MLP neurons of a small language model. Each row is named by its layer, matrix (up: input weights) and neuron, and shows model dimensions 16-143. Each number is 128 + 24 x the weight over its row's rms, rounded and kept within 0 to 255. Numbers have three digits each.
Before each neuron's rows, "fires on" lists the tokens most often at its 100 highest values on Wikipedia text that the model never trained on.

fires on: " R"
L10.up495:141140094116158128131141120171162085154079111141088089116140145144093147126094104128153145107090171142135134133125101142125130096144158132135058135136172127137146108136093123109124106154150138153112149130145131119104118130112144134100146117187142136081126101113130127098109126125108153145113129131111144109121111149106144147150139081148158163134205100143091156122117120156144127109131

fires on: " He", "==\n", " that", " This", " ==\n", " the"
L7.up574:132136152111115126126133178152102155153093102103173143144140119068103113136141137139144136097087084176108123140138142119145159091154109143136119162125119119129116138101118139126096088113121119100106148083140149158106102115150087136129093114122182124111120109160162099133102122158087136123116138127128168138143104157091147159152102166149148157139113147104097134144147129148124105128112

fires on: " of", " and", "mar", ",", " South", " century"
L7.up346:133141142117140101150129143114149090121153121124124100169086106157159135097140138076114139133112195116116073142112125107086123100113109132157083166126112107131150121096113153127133123121141115087141104103103156087113130193131146147138123094115092149110119104142150081194114143162109144117107097135164149160120108135099168131146121096104123132131153114097113182102164151137123108127126

fires on: " Sc", " techn", " sc", " sh", " ne"
L10.up215:138136154123136145114147117113123129160127130135129089131085127117132125155061104074143146154134159107087153132150138131123122126122128060111101073157128148130096147143141156114102117117116141112134167113155104128173086106133117103143098114141114113142109133134116140120128130101133153144101149143092134160160089110112115134158152163091107161126138142170110155150128141089126126131128

fires on: "M", "yl", " Y", " R"
L3.up348:088130105103135143142114134138103164121087088147112128081144171093096143101130141114100115147137148135135127127088114147120126102141202134118085101131132086114123104140101147101120195152144106133101174137149153141082153149142117145132120146099094144123101138121141168116141126127139166156115124101145140145146146081127151113143124113127158137122190135100147184110128135144128133130122

fires on: " the", " The", " his"
L5.up107:137108127154136118132118141116104106098112145150147131107110136096116091117132129136168127122107155159151126169117141160142144091136108129120103126080080109158136145101155151115136092101132104138078118158123129097139102112120186112109144138149132126145099098127156103111117169100112175139125170151122160151138093181110149104148103151162135145100159147085151111146156139103107132110132

fires on: ":", "8", "ol", "om"
L5.up141:131158148168110138099154173110126057113142107099119141140150147114109101118172079144139133147128117143111140089139092031139111126160127132115108100142124151095144122130144126158135161114079143178072158145129089124128085130114156154112163118133140146115132153099138109153113110136163146124128161154150069107129163127139107140101110116105142084106159140105140101143151130139100120098114

fires on: ",", " in", " more", "ing", " and", " By"
L10.up552:181121159106133132114163155167113137123108105102139168146089143135115140149112135079134151145117133054146130148135152156100117125113089136140120133126130147120135111104084165150084122139103115079096128155136158096116155148108094078166126100096145122153121085133144169144113139140152149119126139133152143125131156182085153124134172123131104132164103080137132177103110124148123090168118

fires on: ","
L10.up722:134139091149107150107153097143126112146133125095079118116154141120111131130095111088091139132133120159182124110180111080115135091159120158145183107119143142117067157123149138192104140126117106152142114135167153101121139180105106107116102103089146125122093116161094101131161173121103138135113109165114155151168131157099123141108128151082103123141116125155113140124150128149158118104106

fires on: " f", " h", " w", " st", " t", " it"
L7.up596:158123167121155138121114184164100133172096171105128115151093108157129148123127184124189133093109131128138116141150105095130102089178096127102131146104144122173125105104155101158085109109100118110142171128140103136155112153121158128083134163119090145100109099131100140095130125098140147114103144129109179081141101119125104102168128113125149128109159143121144149185129133106121117125136

fires on: ",", " the", " |"
L7.up470:137135115145129134130100130154120095129103113100115169113156129123107109050102091152154199116110127122140096131163129163097142171145144122153121139131148107136135146081149129088072099138125083131049108156177142135159113089154162108111108129172128125138147144147111119111068133130131124128130140129117152136164169150099130115152126097118106107115162149118107102112123147149138151145106

fires on: " and", " N", ":", ",", " New"
L9.up701:117082167084126141126134163112110125087136124063095131143118147127114116112100120132129139128160134117114103100125148128129108069105117108110134114163155144142152167127123151154129120102133126120092106101141121108089106110129146136109181134125114098163111127166148128133090159137129111144131159120171121126138089156074155134112164143097105145140137146127111152166099137136098107119130

fires on: " ", " f", " h", " kn", " sp"
L9.up261:166115123113122147113155142096161132142118124136104107172094089106140121106136140147156099133092118147087119141142136117112123137195129104111156100116126094174140157144148126108101109130088121175136119096151093140110132149174155127082134095172155140078114124114154171098128107124119150110133154140124142093119098135106123108149103167103102149140105120145166167120121166156114164113133

fires on: " to", " and", ","
L5.up621:142134156120122160117133125125099109128059100120153152129145106133157133107158137099147171108111150142138057139094119168109185130093112151135173145114087108122101109113124148134128196143090107112137083092141180138143120141152148084102095162122107154135075133119140117123118107139144142166126179110100147129111095133122102149132104101144152136124146173185123146133137106098113110148121

fires on: " and", ":", "8", " or", "9"
L5.up513:151103102125135159082138118149096141101100153111115122066134154116147099109155123148120119100104126161128083160101114110151178130132140153108150137130115174120105112099143148137128118157150119177117168137173128134117123133150115137137140131153103122151137078131131120159146165110169098160078134149166120128090094195074107117126121118149171129106124124146159146139133146124094105140146

fires on: ",", " And", ":", "end"
L3.up620:165094079169137133177128129156144101151118138116070128142168084119128110092137079155124159137130135106161113144103092104102132132137117102137139124139134119125123105111117157132061109121117092104124121134124150090122112131098119136115112125119103132115146150132122113131123098116137174148162138127146174126112148161141109133097168190097124170098108143194133130140155134177172134144109

fires on: ",", " that", " and", " so", " kn"
L3.up430:140160110112103127167142121146109114116116150113130116127121152120126101136148087122182156137151114169115084097144139130113086129117100106119138136143099110131125145146091102114088150128130106136127079127100142140133148119177182092106142137117106146132096130155159128115103133176159118133104149115150156108088155134132098076131150113117144128122115141140144082095139136201134141156063

fires on: " B", " E", " N", " C", " Bl", " R"
L9.up172:161083135140136113139149097142115101085106136163139137117127136119149114133105114137162137167119173128093119116086153111177084078120119132130124077120156130124117120136121076134131125118150088143123135124181150082110148109105129143153143106147126151103136121119171088131087109162117150107134148130115164112141119163110139083104116164109159155143166160172072126110157101131115152123112

fires on: "S", "L", " un", "s", "|", " acqu"
L9.up18:132089171126108139124125144108106148111089098168126124125131135145137159138126099162163180135127136109170143158123133124159150130118125155148115095137126119165155104110117092136108114140173178118144098073129141129176103149121149168122137120119135115144107138123100086112115109134088070120119135146097133149140156064141150128110120078162110110140137130164182115156116121130129118135101

fires on: " in", ",", " may", " He", " so", " he"
L10.up759:134163145123091086105106155138137133102087137129158113113171143095153125175164118137133132159133173117130124100097137110112139157116109097126140130192110142158096162093151134117105110111115106103120126114103154096168144154167143099122118136134108115134145091143158133151146117164159129160119152126128114099126141132068175125134149126137139121147154070126141134126144118121161106102093

fires on: " st", " fl", " project", " start", "st", " city"
L10.up234:119163158074148134130132126109154120090175092126111131140131121136131167130119124132123124168114160128106109117130131155131151099079139137123144122168106105117139127058117119144102132126076150160166162134153109161111146096124111102087121072158159132125131108158130152101100129153118160122144114115097107114103121152122165097109116120097171107156100140144140138088099150115093142138080

fires on: ",", " there", "s", " and"
L7.up457:124111161144132150106139103143152107118095133100160128123140134097131135160170128135171101088167107122135112141118127140127096113083096118133156103145105127151091172162157094105064130116075154083095165097147122122151166122170106120107131172122145110107106173155115127133127144122124103132088130118113161111069141150120125129110126082150130158124118127176092170177119154117104131130095

fires on: " who", " and", ",", " she"
L3.up650:135115120147153160118107132110118086164135182157125092093144145133093115115174115124136105130170150127122136118101117105159105171108087115148110141117107095152148112135116119127137111078149096172099154124108100103155152104153171076122119160151110139164123110096120126090114112115137131137097171147131161121130166120147146137129154118119126127097124122118134067088102105097123165145111

fires on: "0", "1", " ", "7", "3", "5"
L3.up224:109152134095120122157131166134123144123133094154104125092119123139143143100140149122143135146122099109151114090104135103144139078154139135091121146129110123179144152155133132151115196139093133142160139144131127143127155146091140129123110132123112181141109132140097117138128161118163107102085126126105145191157126140155119115135123163134126104069113123109105104151138103134101128132154

fires on: ",", ";", " and", "),", " able"
L3.up679:169154117129121159101130116173125164164127085133134118106092135122120113164123130119140128161178139138144091096112105113112126156186108148150163159134121122121086136116121116130113130107129083083132147141141118122141114105150092169126073141094138127166143095078100098120153150143120143148123151158090152162116105111153109135145107092090111148123093147101104125133133160110116118116135

fires on: " a", ",", " |", "197"
L7.up230:154175114132153121087152116103128172114082104110128088126154122157083142122143097159105093140151163108087116120128090078149120168143108120133116119132137130136110120136145095075123168112151118162138160140123148102102128161111114132144134135108079127154078116169135118155128120163108139120101105180120170128139144133159172102080097118145116104164119118123147084115179127139149108112168

fires on: ",", " which", " and", " who"
L7.up91:154119120115131155113127118135125114129124133098146142094143098133161154117163117132136113084122141075149147094108178145153121129125165139127105153143123169119076144143090109118090117121091140106087106104166126122139085119170133122161129160135128099170151118109135100140129141147079128177083143132095117126142144135109129163112131114158089155124108158144137115140115159124099125096150

fires on: "O", " who", " and", " she", " O", " that"
L9.up179:130123145122138173118076154126113151074145153141123091158114089102100169121114123171139136072143149163122126131092139124139146131118138121129129159147142173113140120190130140154089140109112131154109101088124161122118178123159175110113127110158146152139119089098139154095135100089103159077085169166133106134099150126121146130111121125091115148147116144114117083103121108113137084101105

fires on: "ro", "^{", ":", "o", ")"
L5.up219:165120112138163101126101142138125108117090158147090117110139113162138142079135146166115144112130124145162111088160111165102154137147165092139142140103107117124143116126155126155092145107111124117111134130104136111150123127121155090127147125142139134153131150153132127140139126135088094110108110128133141160137133106119153124140127123080142128135146168125107143123141113120115138127078

fires on: ":", "7", "8", " -", " (", "6"
L3.up22:126123135133105111161147148162134096145145089123185101108127176133089101095158103137083125146148146158161113137104153110151154138115158129071109123133115207131129110124180112164140201129131114137123142128165139106091125094118141153100146155142134131106105155130115099146112135165124112111095119129204113107117111144133133162125131124113115107129121119153120122132114128103130128104139

fires on: ",", " /", " and", " |\n"
L9.up546:152102156121174168123113105158133123140085138153112113163096162164138140088118155098176124102118146147122077104103118140183107132150095162149096121126090117076131120120142111125125161117105109159114137110137173143148168142135102119126143139086164122136154133138127115164149132163144126111153136099137156127098106114155116106146079090098117180142139121145118124157136131125100141168096

fires on: " with", ",", " over"
L7.up414:146149078130142088149141120151136166108105113123160086123117118050127181115136098126123151119149152094122150111102145078087125180145158145135127124158136103146152151119164109126146144154146117137125140134128179116097168143130162092114146094169111155124133123141118149145110100139126144148132141100164141098116122086124151104145118115157173139123144127125110091118146101147128138121144

fires on: "S", "s", "t", "-S", "un", " Pr"
L9.up53:125123148090095177154170118099140125138136179125189090138108099147128163118155090115116129176158174165131120141155117129078138133128092134084120142135169140168108080104099117121098084103139136147163128120110140139161122144143148118147131120125138104095136115118125068108147133122123115131158127145136059166135130101168162123140140068126130104116146124144140173117132108143145119161112

fires on: ";", " and", ",", "."
L3.up672:101089119110124100110116124137141092157117166110176129140129163102110112132111072089131157135139100113146115170097130121130161138150107129163140132116151161139100152122065139141112127104103116117141138155126139164104111161122161115141110095121155151130119114109128135146107045110135144103121167139136127120125146138087148155179089144152108086125126109122136147131120133176097103130159

fires on: ",", " of", " ", "1", "–"
L9.up378:128160139080139072124161183117144122117108097119176110130114109130104163110120095111097102157129127148104135144139160102154162136132103137111138149141128110127113095119149123144121092089104144090122121138092071124125150112120132094123109126121113181176084101154115176137161123155102164148115135152088205140144143113133132148149092139099102118064161158123123137139136083110103145111111

fires on: " b", " l", "l", " R", " L", " B"
L7.up366:187141118155122111146120123099137122082114101159139074095159112154137110132122081060137153105172148125111111134134106100155159120121117168127120106140136119150129086084146131088088136107158134176095127122140131117126110097096102134150110144103150112119144169145158169121107089124149162137121147123098185132144108118101124089186124112119151160077177148161130145142149150106134127147114

fires on: " sh", " and", " or", " sc", ":"
L5.up631:176156138158115114088174140113153133123155097118113136137141087149100124150124122109108154146170182110081123090152135167139151101140126076109092121137130106126117118120127172104134110142091111159111139162110108126129096086169111143116112159140086082136132093112129129129140162151119100136117166161093132142199126129136134131148140146086135107150124128140150103135109182088170128086113

fires on: "ro", "t", "o", "ac", "c"
L6.up532:137125105171138147164117169085118150102098134128112115132125113151116136092129142114131146119106143124135104132106132159140119144123111131154181147130119064164101138155162116115113145112122083151121141140179130145170118094097116084127125142125101127118082144168087111149117168111130113144105144137123114126120127091097115141129116102117121126144125139156102114114155104160142126110148